config.toml
n_layer = 24
d_mlp = 832
vocab_size = 8192
activation = "swiglu"
norm_place = "pre"
rope_fraction = 1.0
init_std_up = 0.0321
lr_head = 0.0121
decay_shape = "linear"
seq_len = 2048
doc_mask = true
steps = 8687
MLP neurons of a small language model. Each row is named by its layer, matrix (gate and up: input weights) and neuron, and shows model dimensions 96-287. Each number is 500 + 50 x the weight over its row's rms, rounded and kept within 0 to 999. Numbers have three digits each. A neuron's up and down rows have the sign that makes its largest values positive.
After each neuron's rows, "fires after" lists the tokens most often just before its 100 highest values on Wikipedia text that the model never trained on. A number after a token or word is its count.

L11.gate109:440486435579450531498425431506465473463564528473452522437412532443490606444567539403444455524538411497438451584490523507512469505469453552558537513431532486510487557583391501583481477502412470452481554623525445430512484541544434495459482555497484454480482503485504530506428479537470520571441605462484390530448483496424470526411480537506583515475575562396465478531480458533396485540540444480560452567489456404520507502501467632410522508516541400508451425492566429505463582475425517496498524543436551471449484472517521540440490425516503573401493475603383482585452433576503512505
L11.up109:559516485533577540391423529539595551512446541536522473468530495447575499477472571486457512497544551491478536464559484520536565521532475482459576524566496484506476499545562510483482482620575571587427535415455507546499489530424562543502549517413506523490450560485458498589542503539466507521572483588490421440570495484508577529444501481482491448451490585439512469430551497455473485593500512507422478499449520553454548432500513487565449529486602571424518485479487445480445580428466445479437496498566615443466425419511507483457497537487587456592537581467488468443616558479506597466
fires after: "\n" 34, "=" 10, "-" 9, " zone" 5, " code" 4, ")" 4

L8.gate680:471489533598545484484459513489554507463399488596520469531476554429446509475521420520489477504542438534461548510524562463500561473525576549519588494425504607462437486542535444547517450480526459496514455480433441500452536533512480591540531541587458535515570509470515559376489572467463529490425480446527481562529492396601469452533578540566414472461594528537505449521475522408426482498460465460429477496617495507555476445433495492575479532532445566429422453524540502469511347428531376515539574457538615511513558535537563487487518566474473497479546506520507431501569563453495587544
L8.up680:433521576508541459568496474500505479468507495485565431591639549462423518500439477530498512426612504489552493449505471539521404530528537519520511444511436505468443460545391464469582539562521466493493537464500467467526577487510508371472528417490487509494485553510533420496430546536595506438518578522483576595477510536577557460428501477527479466455524487493505488478544539523477599543487458555510560530514485559457467437533427479534567516390498495480454526533620464448446497550500529492521597513519488524555544505538444466520513527491609476594466556505537632542561441442590437545
fires after: "|" 61, " |" 31

L15.gate95:531525485549531528517521521493447439459465489508600585482573483434567536422472522497542586532503448542522546502372521488585555485553554475451461495580517510481512485514469554589507438405499500460453469493511564417610584552511531466588674455482442445515497492500477516471554506441523521571477449524474409474616530489502549465440536527497466404422523510481542509522470525503602541499522515498446512438480539487499468390421462573559582517509609415439585512540565433543580442564498489508482554533579516477474470497513520419461569510407552526520484457498501471566484473547504576485
L15.up95:457481476565474405547359570508477513448467477536563535451495480348501489495526486488554647565514485482497414497482519527521522463452565527475518499455574511459484512548520528416370486541369482478562422523566543482536414545449475578446440615508536524445497574504493498492513482574456485426584524477488459456517472386493497556502445520485468423570537407452451491578412491521496524488474501491452464489551523503451464495504456452622447424478569517493571550454500508482531453480466448524505460524443489536500457510471540547487536463548583474465572493500557483496521383459473512553
fires after: " on" 32, "|" 17, "On" 8, "\n" 6

L8.gate259:510540411533520442519487491541515454487450523516407476434478446442463433534551519464474559543504662502485508481572513465522582483454512474452587577441375507372442478462535514575522525529498487454568552515433439496530472570510561590429414544440446416484458496420489489493530565530511490548524432579543516503546505400459592514533517602593549564467520506459530556533514425495437532512522569476546547467463516548479451535555536497514447510500516542484455527404532520530544428475540520597391528600577496520482465527584536518499460496434436445437500442482530453495414460522452492551
L8.up259:418467557549493505505577523546517475456495437514516492424534511435509422482469497427450490444512416476455519523519544393514418600503565544482505498484502496509471631520526563574524448558523554540493473453553516497561514452436398566586574490585496452513385485500522506448577457488558493602483478545466513479506483513438494441539541513577511534506453525448515480503505554478573534412423503484452486515554521525402530470581629541543511463514494393522486455482588531590496498395517513549476594534500456508517581530498461424593523519500495513390470466425566455399521496487466515431
fires after: "\n" 38, " o" 6, "\n\n" 5, " Pos" 5, "." 5, "  " 4

L21.gate498:588487459490421552434521456488409512544470478637466526444471618556498558401513576550569503519488528521480518581392492472621597560501533576433540509447506509516496620488527474595405546529538569510455606525482476534482502465506438588516468530430485503533567588516475550504462559459496482487575472504397567521500542498492475558577528505520450498422537497530500510507598499565493581551518506479513497478488379449488543556473539561474416515507488489497509500628507494503485461462514583523528508574550527483554570450566579490503498476502546504585547542537514451523573573480455441477
L21.up498:450468409578552515499491477547487503522565474588528550506460509493524513520510452477498416500481549468544496470492443430510486570458529585493467441463394450496495364501412430537536434499446568374549465551506546482440427492490452491523611478569510573491422493521484448452484485501453533508494472498357528572460401570528550555559505498546505531427502457423438570447424455425490594454519511512440410534551486523426463539545464561437530531483480504600444487456481525517489478585474492479433461500476478407481492508555502527609521544587464498445623525542473513529500547463544477422
fires after: "\n" 32, "=" 20, " the" 7

L20.gate386:522474464480543426521495534497645459453524504578607592484410513469461597513553515426411545547550474516606511479466545485474559491520519554416510468479513531586510527530498512496521506452421569519479388454497505440468461484475606492454565495520530430518529471453511555369529528536513481525540554498426442547433540489469560479440424456436529478485449475601542494499529510484499473485513559548526470474518516477575468590428440551531544566564479483399438470467484518518517545485528449523451543523507495464450554588507557552478553465539502482491383525503502518540506542519460482488
L20.up386:549568546512557535522555501458536560460500497458519480603550489450452444463541468549502553503538525512462478497470518513462474518604494505442479499535523533362449486498497366479528483527531575575430513516544507409484497559552534495528493468511620428513418539482514503365486503427532549448472518593559483578485517460462445439543538507471485402435489565436537464521546518526488511472469562514497530495529618500479339523539476502584476483441423416471445507554508468457564408465474558589488559436452538585549571471559585494475477379557518485501509510511471449496584442473501440563
fires after: " |" 77, "|" 12

L9.gate615:477457450482527487512505480555444446485480440504526530463438555449487506462522517481554512417524448511412536429454557509575432533480501517479522528463437507451561633500450487505491558544444568596553511579522448474474527451470469543574453485478530489423414452523443552507557435469586504512488626436477442573466487467452570460509587552502456408509520522479524543516570400428517467483550575516618515536497498445492475561478457479508591485490479523581443518568499565536557433554438436403519462488477564468559385465574489532468522515611503513480499420565504447449579473511486531507
L9.up615:490462462432511468501525558459561575556489407490442437482527540490472456395500447451427485460452466470522523469547443409534409572559553623439454530470532493537597490498511592596604469564588545594541477574426529469463547541469329490566554551576463516504436439505593503492500467505486530544446551466411498492488512610437559576513537472483416461510499462448470432451563373531470507570529467507452459476461544464476510609494435511487475522576516472397524474521462451476431576490529453425467481436506498481438522405478531550449416464478493505486510529551445459517513607434493486500
fires after: "=" 44, " =" 19, "th" 4

L16.gate576:504518480613482559570518483474453542474468460542469525496421440481457539522528530444554500529499449535516506463484538532435518595426483515401515537429490449351531529452618591539565523506492546471442493486472389607453422495450535535568478569510543531555600447554483514545423565419429417539519553508466492614478454584487504495494483594514517451518567455440456450506529453372546536462476475511589483518520575593553521553480531504509635435483520432454495611453579570478555504477491517491527444514535467476491573439585518467523519451453423515496425521552392509565521506447536489491
L16.up576:484530589398588491516537493515548481484462453531522481433488534609532517515472507454490475536481469498488493513499442411470518463444648538540553487501421557489433510487496522525609406498508447538550423543521526597535433513423540463576420522521507521404475520551528406504501470500537435481452527544499414505574406437492603497478483571538461463473576500513484402494459535435478483503488501509509579519491471545452550473525581534525509571539592493448481541522555485465484457457515506567538602534435549517542516471488480587519543486488503521539552544466438520598555474486456520470
fires after: " 0" 14, " 1" 12, " 2" 11, "–" 10, "  " 8, "." 6

L11.gate418:484572385553563527595531583478453529545579438561442518495525498550469476478525410484502573622516507522489461520486551563513391445503527506451502437548568508500537516539494447476428504473457418554597423454569537461602500439525492504426504469476572483484394482510441381623530556459496573498521533528540560490576515469545517513461445570559514534435565495565498459584493566547548562568408512554495502481536490488447530502537533525544525516513540458447472542434464521638551491395527523502523474552546552480485446411405484499480444491562463464578488562479408477501418532463469477471
L11.up418:468447502438463434572517496471474488560482403548441428520408520471486510477512479473417520496495467539454460489558587470500604533486504485479559472480554480461510555438468469495484569577458410527568590441529553404507500515501510580548468508441559559450505546414424381454588561560383499505363605494507541534567431425561482542538519587468423628502506501548463412581359546505518447457542487462548539616435467498474504544507500546489557483495398538545503526409421440466454503450618545509510484486491528525579538424517493431573501481506391403451542441529500539547609551514567547491
fires after: "." 74, "," 4

L15.gate244:417581556502458454557524521512419456503503499549494516489471622450575497504428540430469565557528545460573555548498528404560363469459497493511559444609480511443492470539430531579533411499504488454468492517503474475466539453464536513560410435468560503493568512485497471589430451564468474512506482477475486563564401500427542582484505488454435528466518574512539499510431544607512525585518474479547485419570495537532469494473553452437524555460484529480464517467498605572526444520561514497506421480380537428521543500578498425410453522489565435523440519478497522464523464454509505465
L15.up244:485530463550551523472458491487479513411515492511516536546566515504422509466527441412551551518532490568481577480558642468564489430444424518534439519476488425393444475590491555526526511517453525480521485546562579450527457474413509407519513461516531480569525465481463489428462490504454510461488537565486525475477508484465479537489471608503497518403427478460489440531514464491521511527460442569441536563492644557548568611482533600459427525450479495434478506469432581540509492506478530609579581504555415434427485552463540500503513492566438551459530526481512537488519516501510421513
fires after: "\n" 32, "|" 20, "-" 19, "\n\n" 8

L3.gate192:558429490427524539494516588540553496448559451536461588355464530501457466546575497473588540553535527540552486516589480480500592474540483529519482450480516538555482516486554611523549501437466578457633521498548527448510534545499530460516527450467561508575419569499460461559586524565542456510502404479527448531482503458479467519418418548490590496518426462543408507463431495493489533539586595537565478510474463457540408588517512526474499416551451484491525513434472528565516442469521497470589455542599423438571490561638550446541526540470580578561411450572446483481554532501505456529
L3.up192:508520580401604532521534532451559468511482536579592559519590503566465497450506535494517491439495526507502501572574501548512443441510544469556545488509508516593487500469525530471523468438459550603525542462551497537514566553458429506527498467516477491471587476579449424492525537601505539521526499465489499469441505399396459472465430538539604546502439450483475565566509516484513458540586527548437500492549443431506583523558510501549544478513444538452574597446455509576474487488614439565515534586553573469441534539431538370478522515493514498461545533419438435419476461433508543587
fires after: "." 28, "\n\n" 16, "\n" 14, "-" 5

L8.gate65:524507532487510492456607488558446504386555477541415479410524578496535508503461579476520531524535425451423458485537527454501472490401515431523564455565458510565534544451468513501507525544493547496423472521466505585476431431520478441526523517544469464531533462513412500552514455501447498508445481545452489492510504449411514444449506467600536555555501437392413532466486454519536542477498496471469502638476433515521541546572516545455508485571489521415545526373525491492519509461562500437506423477469377494530518524556468575500550447482405595573414565377494425570533459578571487499
L8.up65:490512427524558570541553507539531558439499448567419416405483496483611534516468507534418513497551463459499449434463508578563487540530497603562658497495527506534469545573431479448492544501454568500494553434531632465531511526351508505582495603450436557470494391531425575394511486395526531463426457578473467419494456527504550473418521387445528411472516432475535528476482531542485549515608428511562543509435452485489504476411424440621465536512492522522566561533579392429536484514484589460567544527543503528507400552491374536486533480428508467475531463463527470510473475543551468455
fires after: " Al" 29, " al" 28, "Al" 5, " of" 5, " in" 5

L3.gate152:513545477481516426527400514499476496474496541504543549519579521560360510482528449584525530512584448426438481468509510524526660476547454519455542506476494543358456585504504436513514434444449449502504536507428478431423482524528542583552529440489450493525430542463548397460533517619473503395452474496461538591532417483416602544454565519496527523541513502457530460557585413508553490575556448489616510439495493480462533514481435504464540510510458439474514496427486531493509527448556523463513485407450431488454489507631495499590417460507469556512528560509555484583546544476477531551
L3.up152:546566530561512521519451548530497501497479493524477497516525453491451475486489551561431564496552476432437467542528525522463452507478388449503469504459477471458467529484460430531368547583485443528519468472526472421516526501453492440515566560456421460465429552395464524399576512506510560542511454457536385413472479456507503527541474425369597535464490556418538457482547391549558457538488602518509486431561556381469531527513526448479550581517506447483491507473540515417534480411548498494527507476430469546561508500528531494591354462522413565480537513460510466528550518504507428461
fires after: "," 55

L15.gate694:460594613533494486567456527522325479591336487503516523480492522519498469554492471533554439531545514467581563534497404448538506562546452560475507510451475453519585464508438573514507608512505470527506593632551514532451490551473453438521424532450509518473561581557394448548544435535570464526504538520467555570504470402455415528445569459554461474549603486491549537440496508452482530596548482506507441484499503500521522539429522488476454537517525433425539473436548427499464547396567442532536492399407564489461441395553486516538463534482559555581512454475568471485515476455483468482
L15.up694:500517471536480441485567497471422517498605442456499452468510529543488453478531496550520509455513532606550553556492612556524393574496434526513526471431449483477553479456487450454530482515462630480505539390505622435386552532589524514453446428577457500483461462517531509575508459471443553507533451333555537562464346553450530447547501541546575460491532423462498447516439509473575402619560466587450467497418495487439590599498465549501493497492445408530445476504400457464509531492514461525538569475444499492571464468588579553503465507504524531502419534501454450588524445430505491439
fires after: "=" 45, "\n" 8, " a" 7

L11.gate242:497570488472531448554455571503500494496500557531577608458455500465428565517599504500467492391491482558511527491574560437465554515539518461522520529548438584395469488525417547434570512517460430351515543470495481491496531588528410443495549516512478462454562474500504509458591488510449484536536552599537528469535426474556491481591547500543591507422505573437551480419541581439513496546519518622558463441543500585536493435479381544428590485551528423552539416549480506511545492524460504522520493503576517476524368482501502485487550495504513540493520545500507462471469577474451519506
L11.up242:530489527531468471550486456449519520436480509513571515527433424534505569562452466483542441454530573500464500471405518454512477539448540544490489469539499493444456558514526518436568587545472435483591437465498422482484461447465481470503503465529439515499461492508504426543531500484518549553488536442567446469491511497508416410518511577461625453482467458530559497454473388527573442564474530621516549467501444477530563567588528578473512558413452386548529421580473446444374533524437467416446510560478540412492498479510514509460405501409469495452520604489502431465422491403545572476
fires after: " |" 55, "|" 26

L11.gate64:490517366519458499571479528520520603569439507487524542501442571496553502527462503488551453492516505462519559495566540477517479539480559500471514538547562597509531493570481547506452459479479481514497441484560591444564522519534446438486444469533457495550497502526453445491443445463572513433513554492558456471483465463334403588529409490478479400482519486493486461521593492461531532432569483505460494537507556405518517540525428414463520560464426522511485503528467535455507450504576448527443501477505438504542479496449569563482533448480489550516488599417479611451566524535419612541
L11.up64:507352492557483477539544541381446533549573504426517518436476474429514548411518510575508463471618552451463489410500544450433464557517363534586477505461547484510571525436504470563510498455579511455491518520466505519422666454481398527562477520522469520618472496530464478426445517563523593518438556500500516525557531528500476543496516398468508486488483441464515509495506526427467502486443460548405447531447496417442526484452521446434473465415499492470472475461466549503454405557454491514498480530481462485485492418496539504443498516569490520448470527533517548466518533453574481405
fires after: " to" 41, " =" 13, "=" 7, ")" 7

L11.gate452:529495468450500427512456565484428545507441514556414495449477559501488435518517497529485539549507429487555485520520506562513486425547436450492557457409516573538499552584592409507537509534501447578392509471374587506424430411574506524450487523588500481436498466455436529421459592458491496508455487460449531532494472470606410400415376557557444514485571529487505498442483513519435478582461533437474411521535533525495454483516531533497515530491418433596442461455525511523461487435465472484501535528489528478500488601490541475584504472436532407444502497590622533506504564501483473539
L11.up452:530511425432515421450486387466513565534468518534451528469484448594518413538486470439437405460462457457591481485523530507484516552517587505474539602460453495493375474485495497541518491509497482503541550476533536442532436532526481536557550580534554388518571575480539536474460540421522498500505515495512483500464486514526599481510568468501420476465543516497567541458522530572455575454461498469525575493517535523532538539530496538416465474384485543567537419449419502418490471515462558496515537598571478476455454441577587483499521396473492384522444441535442500544506470550443458518
fires after: " was" 21, " as" 19, " is" 14, "ville" 5, " became" 4

L11.gate729:469568376519506505523492408476496413520517583479533483494510479535466540519613478498495484457547560443569576536610493528553418502565502466472493600556493545517529529463438527514514488407500478593466472483470446455436470533492467398458552547604534411491539482514475513502599552569573567532422528551488523455512478593552465539523556452652512443454591582509575568485527428540511479590484457591516497445484445477509511506536493530508366561519508470431510496490519498438476477440541584555544501403492543503517575561627507467488580506564564516613513544438473619546539502397499602461
L11.up729:556453456521529488609530542529415536561393513497505595513413477492539452503496468501453418501563383465476565468516566597458444532507462497456504663519495486485466425574429541530449510454471461385451587493529494477411515445484493516598587526515424517461502477518515480514477401490444535514449442517504519540450531589541439446414417600623468464546530513491474484507537452461505508550469462446538460450491546429518616565473406455515482540594614423452491496520525429518476488595487499585508520467468475493530437544423467450447504574479459532439483561516491495524512456487449519499
fires after: "\n\n" 60, "=" 24, "\n" 14

L10.gate334:542445439493524428498491470586571474606441513492539458446487532544535535485457467621475526525484446591539544490401460494399477492574503450473495569458421556446426528460493498454446502488405542448577489468421517543498545509461585499496508451576523433487395558507472535514513452419560436498461494505494470514472446446404535495552538511457456432593570388475493469444416452486437508495499613432527556506457534514557510465438494466448458504596536454512430498539530598413497506500437551517545554465564487446472421503468553496503464428489491486437436542510567526478546500473434522543
L10.up334:544448456419523548416504520478432516446510389551520462541528553652561538456549444476474552489477520441578471489460501593476477484394545544504362519429454502433558479498419431505566461522486430491461486502507486520540462546504468553547474475587410471450460441482451484395491497573409450589451463437508494540420479540527550509597398537441537451481518530486491592478470533494577545438486483494506477628476431495482518473460533380509550516439512575502506531525448593469476566455514440475507489587523537511562614533509574512475423466499509418454522557480518557506562510499530489566
fires after: "=" 43, " =" 23, " career" 5, "History" 4

L15.gate68:455470530523531448534494441464532487498450519491474497488496437535506540447482501455513481436463466545469569569417535492462413556535484473457530507493502464494447518602476448503538550506581395426546559479399496343478461523430495457581523494486427476544337491618447469524522570611593545494568512481467496449507566515479554652573464565433495533509572478494456513505455473538488475494441602518497584356544450529470495474540533461454478545479492540523592483477458486556564499495504492443510510553528494556515543494537530459461431505432550563473454461562505566574419407562457487595
L15.up68:462450527522512443481442458472399456413579568524484472601513414490565501495512565451573618434377506580488504537468445452554438481562523486442492434468606526556536501471520541555499433552629545396504540496489469551553509476523448550459452424525434500483457484499453480428542437475446437475592506473540575508506477442576556537542524434557504425421498544443549504526427500545419524498413503480464590480486476492476432501549536405587510561406468544569489512518472466465499529534496457575505529592477455512505567479498498373491457500506535498423493458491535465489444489528489505547
fires after: " |" 40, "|" 23, " Ji" 10

L10.gate704:467515569492486415397444542451439582491491443518430506496539432436473495512494440569531561520499491480416432476422465579512481476451496482472474435490450526506449468495507504473464476507603496433562471457495518577509463481547516428535482469533468468415479422537453406302438483520479438520484485522475528518499536424426544502560542495577500502497404538393598480490450505468526490419507508622445523436442523540563522508504505560570469578553553596469423485496452445485522542558511566442444505511486534508514498514451535484539463508512490556530500479475522539436481535493482598487
L10.up704:537498526509420422476543498563447649450408498465618510526530471514522442485505476407460448535526503424578508490536483426497558507425494481470427548450550517569381434564465455592565492465453416543417433474453500500497577497512467506489519362514498497511437582404466558489552458506519460503570491465541515522559465504579501583494559521474453464461519479614430459455575540599491632529578420512513554461529511564542513590542522535461500440493517457437574459542538444428459437501492465434558466521427584474495426482506526501609533614528465454487511517522604471518600536510575466496
fires after: " |" 31, ";" 10, " won" 7, " they" 6, " in" 5

L8.gate307:527524462493440504483500428496470461457552469442534502544504464550551501415516497502431547517594547389611545455396586438626517514482480446480474519397454493439468500507424445519468612458469470591421422469530418494485505486399442495572466451583471555528520457511422506461486467535554487556540534540432574468511455469353419501502514501483442464568519484503428483549504514585383586525593458491553547502532454539465597551482452536476569542477539464521493526399513507467486506497447450483508476572454552484473519395467494576491565490451527536561508586425530483495564472542574576492
L8.up307:524432489472478464511464534444515452464521550413529507509524523582511507481501452553469407412552480430473505473488541579589436468527534526424419527465538528539510527521545408523564495572513444563458503477530398451507508430525421507523551516467591508470568516506580432480565608540508539623457455537555483513407545498482499539566614514515463456542486544551467528521461532560485499589537566456476572562584533563500519512468561495384437539469443485447512534441477416496495501480481543492569486537544601554524530508432573584406520455485652478456453524553529486469506526421421568536
fires after: ":" 45, " |" 11, "N" 10, " the" 5, " on" 4

L11.gate778:506487561479532437467526494500514416381452499459467503449594540545515564528511429466463419482475536494511485590521448560488447569468393553521432564501539485493509433546573442527568413502600494493502450480552503584496518468451563425499537477555524433520534544448431461612485496471529453517496532497472513439552549486538439495518528566517450429529407478450503507547448577525523463481558466475400515540494476494487485547481446562511445499500499434579476388427508546476490448420559471513492405590571476446582483445429494559546589393488656524498470530557554472505540445465557437496
L11.up778:451514456465516420564436429527433484494434493478498537475437469403437582390541400400519453495483493427521601512441549535475527446436474557482456559509551508488519429501589547458520516583444411508475494457518491574507521450438509479447533477539493430452564498455576505543576482524538438518520442577480524559528539557510512570510491527558459613551526507480474502561503573493484445582493575440505638511477443473568599525458442508506574477483525485602473437544484494412449532404585496539400392544537454499565488548451493521527578507515567523535495501572560601502457609479407446428
fires after: "," 20, " was" 19, " is" 7, " a" 5, " to" 4

L15.gate328:538425495493478409510559546501423469479514550553576444510543526522407569590519465429540421501459449537474551613614429549408520479503475545511539499520570497521498496481422443466542562510512513522472524488445576563466423498512526492523549500468515485476517443475495458510574492472472570529519447483494374409516480385568453448535516456465513435455529533481506510551485461498553534480513557483449524488416491562560408533490424469532427476478387480495477531497524457493476535554505518569532546452603581464533350537455446439574560564499587526545507385451527497454465460596487547493
L15.up328:535555485441509422508543467530562485448498472445489508518575564491431549494510448499418499541475582500463429469508467539532511404605522565480511370441549492557445493514472517498519509566545394586483468480444531486466525382425580503525512460498512420470440398529581544522453566502571411496521446484496500613408547456485468431533459598500424528508538521497486465465510472605561510506446469523574481535524392395462540493540423520474468493491498424525525450429526475489502588460514479531435494514614480514469377460561373470527453551554613495368554493466513500515518452505445477492
fires after: " was" 24, " as" 13, " a" 12, " became" 5

L3.gate477:438594483456547410540426446490458542453477506523531531474579474572394504447485414488495556505464509491499515478528481476483525512433459554547485436567515514510547442449510493541465436463488405516476620541408535477479506577453480474628467579496401564526496460518496486487466499455510559400530395495492574531496542535442497469419558515504449463576497446498579635591555471455467607469435460463486454478485491504490513514428510476454513468544489489482552434481541529580367516521511494505475476426567523443560451521502490476546534519488508569543431570449496584535645529412525486551
L3.up477:524546407465437472543366502521542488515526535510535410476592486662467474457483497526506514550458548471521584466421500485478510492537456448570526484526508529430438467551471594559529513513541448558556454492407548494490539497556415469525494457472511531501616462406572472484514498415480511553516396432556464358460491494461508561555581504605598465394473456514507478451475531448558520551562456477474424606513458507519332449531403504500474392470475478460492545478540521532474540438560576508533544447526406455509551478446536461488502511474429592476447550457445446412525552442463522546
fires after: "," 94

L15.gate38:518504544523555458477563496496488410537520457448530498496379495496493549464496531469434521548557329477347588459494461502518534514466469491526510479458495516436409432521464560568567491500479367436465522445542500409537514489499592505481486540487493528499570387513459452516524460528534514557544562498527429584454579554511539511478435599464521486507565501487449472451567501465458483550447511559501556546480459527473453444430580543543591525487536455487481485494517545492543468534543448435495518509558516561539534467492589458518444588495460434463470533547554477461439550519467483598
L15.up38:533430514539463460496400528571496507473488494510448479400518518544564529521533436505427563501516386592497526490386529554387485524456511586538554417481469490532632480624445458481490488544442529508520530487476447528508548513450507465430541582483462475452544524389537480456492380553497570533577392497457535567527482464535521467538417508473554444620674464411563483404468512505499577483427580469503504489580432517454480515509480479477512541531539531459552471464552482532526461486481409508556461457474477498475523552442479534445444532555529537455571427471532519516453429533519473533
fires after: " |" 56, ";" 9, "ali" 6, "′" 4

L11.gate357:475534512462538459483494403485528566407460442510453542371552526505458554481416546476542512544510550543502401542424446511518574502468463543441563457531512540451469547493576422450554521534505469498473590464513519527437514553467498558526569408443407597518463533513585525453527550489409474575530477558516493568360532505463429505568572518502520510561494519523467530462502537507517473525484501432558560537528496521479523468460554499509502615497454556571580583520411551448472533484576508484481540496484478531459530488573395451577505444438427461507548449552430453476426508514498535526
L11.up357:559485459560508448536487458471529539559470473523473473431553458392457456528450611439493487513457463545522468458467486502550468420530573486512596551526595550492498444528461536562525510424349529525470452495533504536482580523444420516519551496384429556414520450517534494551524555465493489425500466511573510466435490426535448492493528566417550503526469527516409514585555457463500412495577455482515555541464496466492446567456518434440417547470525509475530589473493479522558542447476497567470554491544506475412445479553418500485555462411412505510407531525572600507479439549554407547
fires after: " Al" 29, " al" 26, " the" 4, " d" 4, "i" 4

L9.gate291:530545489546553455464456549529462505483600502510575469473445486520508565577471491496553526520554489495491479447497607329423581549487551507630497555555523502402390571424529434450442438574502550409520514542467527452528561557467479510460499485511426557530588474577460522467543449543487479489590521507453499552491434441538392473587547527566507518540432521562504487469409494507487464515517438499452497495450518495623409552553453536507487550495396547411545523520498440511507504512499433507531446486535579524522482426468529519458489413469444399528579489441533491421537524456452490415
L9.up291:433502432473417566564463453559495551480556527485541483526484503461512415492465611375572497530485429491475508420498490486535478454453477574462574480506563481405447459543439462439554442484558486462521439458454472510500512505506558519472614484496484516549539539459452465511516472565454462517411500472467476505527500473443578582540517617530556493452462520393447551508425547443509521490459534564555559479507507486554510464444579588494501579587549595563457467587464479475463588503533478487498521515567601375556393466565518509584469545425468402425580486504478411488480529493479488541
fires after: "|" 22, " |" 20, "=" 9, "-" 6, " went" 5

L16.gate195:592489539491558507536556495540527590571426478517490389527474427554543497496524536506454571582522492553572509483530537525472540524517478493434548452464466571462590522505486483456476565511412485495463447443516460548542562466443509488499508553533504507557629495557480497517606594489565534539549507472430430493437469490519542535441498486485524383542520545564549472527540601460524507631500498384486474480444584457506571552606505507489532506499426436601480526475527457502500607492512535513603520570467520472523580475590509478582512465495416489559527516529510513541471593591562472450
L16.up195:560421509443448524459454534503568476505505489461532496577467529452522500402546412445544486486526456565414552486513553529577507460494512522493564519522464494498462569550534499462547571496544439547498517508435475480532423488487589593494510498505505529524511481478534523524524578456578447500483509565433480446509512513550498377515487610510487489510493501472497544407485529538500454569386554492477531489478475606513531549509489419491614482524447534506568596450399496431487522459595500553596489410507520437507547478484424487565517496455486481546495493500516539548477480463526579560
fires after: "." 34, " the" 18, "," 12, ":" 4

L8.gate154:501420496515359426448489590514486542531453534451507496492490410444542543498490442491554509492514607477383437493404573541516370485515500517466581487611535464541431455454494563495575478424527567499639549532439558557556516515549510513553506458500475563471483483539453374427482528480442537512442553417471530497569522436407522491558528531472512449493491547420503481555558565540515433452507453451517556486542517599513557447570477489405442495460564492511525372530555432507565467576546540483507548591456578492471546491463518416514526492614414506541487448554426464522468476600460463562
L8.up154:550544531472537435476426436482459522518506551464467561539480453548476521576552471605550520455445495470515547501512547500511530530404511638600571530581552513545516554547463503499462411481538523466501500509472424435415441530507433542514509435543463485491618361468525528461461559489377492542552475412535432584483530545427468486536436565538516519505585497453534619466523433510510496496467433500407505530515588496558545559409517521453497464498471564480422484406494433564584353613480534530497484520515628558476456458514499482436440550496447509472510458434473529499602469548503450577
fires after: " the" 32, " they" 7, " his" 7, " their" 7, "s" 6, " in" 4

L19.gate405:535476586545544469484449548622341439485532493534489495455472514566510595482512480504350515492530502563550572544420506490529504573459485492544429410441570553532461421432521495551523404597502492510524479588459513517544514586509428447436512501545497484519550535598574403501432531484471574543601496531545484504443472423497469532512615487471499418502551482548582413531588476482499517462505472478427477410511491544528492560458520486551563544544422490481455561439561435602537479629499511512551539454522521539478406525462513479538498489457501507474484581464463484492500518423556602495
L19.up405:548508470477426365534499501535464509532601507474501556494434474527497447446494516409398457535487477486550575495465391546452517481543546493531573471501520557470481537490479480522518523519504478485467452539470457516492429511543521445498491509596510457472502374515496516501458522456548493527573545510438565573565524491468507521592559593508547497478483448424501497521492447551581417588461482568495418427463559543455459464507501500479542571590451470534518345476530470531538500453574407520535508556479613484542463430459405416433523447483563517537464515468418479488399472449511521568
fires after: "|" 28, " |" 24

L11.gate30:625513542534575487512451440446493386543432519511541462490552484502515555527544406434555471514544432407555430507459441524407511500480448454509521535474533413525495449537505540482487487583484372532460399562515501510461491535492458494486440550547517518533512517491529415451541552550591508512498443562511601499489481428564484543535438502416483538513633517465499480524563426559593375448461510554505502456463384512525556455430509530525530533501441393585506458493501504441462481426571462575490404529498549419479461528507491560510445483495435569490463484598504464404546479582538446502
L11.up30:499519538460537537532487471514508521499445392556488485424536500507602557578633474385477484493542517541496522519569478450532414517590502486549519598544422536527518550474513553506505552613528480489393403513515470503413478430495499570476498548555477549426512538487462460447433609572525516586602597447504589593579515494486520477473492494461448484494479534504399515489528432583542574427503500484403579449445475601462513453496476424480556477517589445550561577506489532435519496468571535521546447468417514425565427512470480596492457500478511564516509489604545531565448421547447480540
fires after: " (" 41, "P" 7, "A" 6, "S" 5